MLP neurons of a small language model. Each row is named by its layer, matrix (up: input weights) and neuron, and shows model dimensions 357-452. Each number is 500 + 50 x the weight over its row's rms, rounded and kept within 0 to 999. Numbers have three digits each.
A block is one neuron, or neurons of one layer that tend to fire together. After each block is what it responds to, as a language model described it from the Wikipedia text at the highest values.

L4.up368:495517475523516516484433515539506508581496529316541520529445535525556459464455421520453461466488457487576540463402507586442513467568536449369566506517450467531440529408494497483470528434470480527551449518525665462488540478532490497422523496493580551486458465595476492477539412498405519562
L4.up1010:505512547544547480536433480516563493448561550516427593489510509430448508450531412689450558522507529475414385440516524471480460487513516425461543544494441501557434519466521441479557474460469513560597545557453558511535503447451459565488463513476462552480489540445390485451570536558477546457
L4.up1209:523496464538553458557500527423594517521406530495505570597522616543479452595502477529496554511526549538465498518479490478520489557547553476401538464505434457491467547539457482524508582463576412521565443406590493508513509510436443428543494539525550458519433478439499452507477457432546497484
L4.up1323:537479466600533532454516498444520413567488559469496421558491473527497477535418566561492459574405556442505563476365535543526428489511506492504418542478487444564456528453435593503448534470517517548505424491505540535516539525480579457480496469563443441463369491479471554556457430561536520485
Description: Word-piece after capital H. Second word piece of a capitalized name or word starting with H or Cl, as in H-u-iberts, H-ow, H-aw-aldar, Cl-ive, especially in lists and tables.

L6.up107:459360527508518547476495517486477437583489549537472446419516550503507493479513419501514529433485492454421523583551440477356578472540453544467425378432539556535539474486528479503469441506466519528513585542487567524583466528494557480479506529549443521508406577397523551384449527601393556490
L6.up460:421585486525390544506515474503525454477495542455585445536471455446497532596421491449516579426443570626446434513530500464439513471531458519540451555498528462444517402525518434500476542435474555523423508525499532385517457520532522468505402495483445429464427531486516490612559513473519555546
L6.up853:424421452537511468470454560541491423474443589481504474466469478443634524499536484478475454501508446590532482630512525525422439473525463520426376524558550538475457539510577476437546499476504502507502522596504483539547581559531452405459496484577473451493428474403527515483591517466483558449
L6.up1209:486482489445459486422615511510492569499524501420537455560461481535572485409518457436469509479576526542476444486458559521433506408563449409482592536507556540516559522473508473509383418502504498484538602421540462545495527571508495485503489511544565459410515524428523553549538530569446415485
Description: Verb stem before inflection. Fires on bare verb stems whose inflectional ending (-ing, -ed, -ated) follows, often after a comma in participial clauses, e.g. result(ing), elimin(ating), occup(ying).

L6.up308:425525482607515519434458520506466567510426551424538583525577579502518423551461519522473542494581446570515544573542511490414587535437534416496485466480433504461507517444482581518536499472475561514543553537430473475475515531617484542541498605439578467510499506384520445420441479430598460574
L6.up990:546552518597541449459490537429445509499485571494509546427604569439548491475486426556470579503566470539489464499479494506482508592353529521510503422555437510573512549458497569461514483415468568530420489397577488490517428539582518498500526530485489571543494533470522482614583448488489560520
L6.up1077:472448463589548532467429407530457504573462542476445495517625467525554494519527398554451489524508435507507426438448440475390500463443421464422447538520495417433495516391480490474507440514550512553532567403597495576490640398536563468495524485392531473468574556495610523582460446518560453497
L6.up1093:441528381496426381451490435493637541462490582500490392491545486460455500514412499469472504596589429553552563451500479564482587535479487520502474460528491503497515559533580468548434519474485504500464540547455410649479480572530497526523473591493558556436478498549525422486506604439496461464
Description: Mid-word fragments after prefixes. Word-piece fragments inside a word being spelled out, especially right after prefixes like un- or Ab-, as in un-res-olved, Ab-s-olute, un-earthed.

L4.up289:562483451470535514524455517575499482477455501440545474551494570525580419490525522412430505539476569527557471464540440481510460455560442508458401523530473512435529518501587404425449427526497454508529496579429409460500545449467428466468535535486470482503480546470469522526483433531558535577
L4.up465:567467430444568493510497513477441493459466452478509451422520595495503531459562519472511454591484433557471406403532562489468520467528502516489489511491476418477452463522521573481467588523482490533511522601553546528567534506563587502419518527523469584478440480508435451524380501515574458447
L4.up509:476496576519522470365424496465472503559508545388490509454601514472553541413516461528538498568459489533447447401479590488512487480512507458430506458573528495351505519479510485462463472506446528517510549479444376492495509519495462581493475531559438435377440595510519507545514479561569537485
L4.up1294:523480537491457489436533496452489446561480526494516501521463415502499527429447502534472522510442503448417449539460575532433539542430482447556545467552485424465658522478550494527492481523494605554554583476457546523464572476524554497421459387514439432563510544583451549494519533565479529538
Description: Speech and response verbs. Verb pieces for reactions and speech acts after a subject or comma in narrative text, such as argu(ing), refused, answ(ered), says, compliment(ing).

L6.up199:537546432445486425499535521515522549495565566494487528455461618470479502509395555493453460495517455482527524503478542446472461569520589571376471481555561533494575448548367563494576447391500481585543493519504563535566533477450613563492408468542506468450509570532505441463461533505561512511
L6.up799:601563571590491496512418507521586394535490459507379499543463563476511425468474541526507404568521488541564515496504489499497435525609445521411492490458511528498457449470477598611476485467405436574547443630527539559552468470463522570480492488484547411516551517447496560473567476530525534507
L6.up889:504520547498434432477475578521569456522456529441509431507465511570423472521516537383476432530514412576507534540316439492479506590502492527425452525424562498509472571537462525527480454507577518565579495439460488494499542504544493462497458493494419451457522447530547547562486563486463479527
L6.up1256:442453614529503630500537453484564517555484507415573466522548470625522414446449479521522454474594496536529492518445466504518572515509538479492533476468533538530385493470550499501482507409553533465474557528581443481484514528448481467478520528440501421476460433438491425495517446574507458528
Description: Mid-word name fragments. Second word-piece right after a short opening piece like H, D or Sh, mostly in proper names: H-ep-ton, H-ij-ikata, Sh-ack-leton.

L3.up1420:567482468483648540499627549491467473480328541446456435594535454531571444410431517477490532429526523443549534477573479503512453503534513536511601562526489487453500531446540481471475580449550455544504546571553509542436506561510480581560479626455473495460407437477575431559505549505537473551
Description: Mid-word in proper names. Word-piece tokens inside foreign or unusual proper names, e.g. Li Jiawe-i, Crow-ther, Barra-ult, plus " (" after climate-table numbers like 6.6 (43.9).

L3.up230:540496446459536568529535543470480460435476531593499422551524497429527450561567513520507458434626512512485465445594475513554462444482460411405521429510457517481397582553540516494555521525469598520455429477384554520536449538505543496476500535492486538492507464516455443412386533444499551483
Description: Digits in numeric tables. Number tokens and separators (pipes, semicolons, parentheses) inside dense numeric tables and stat lists, e.g. climate tables, vote counts, unit conversions.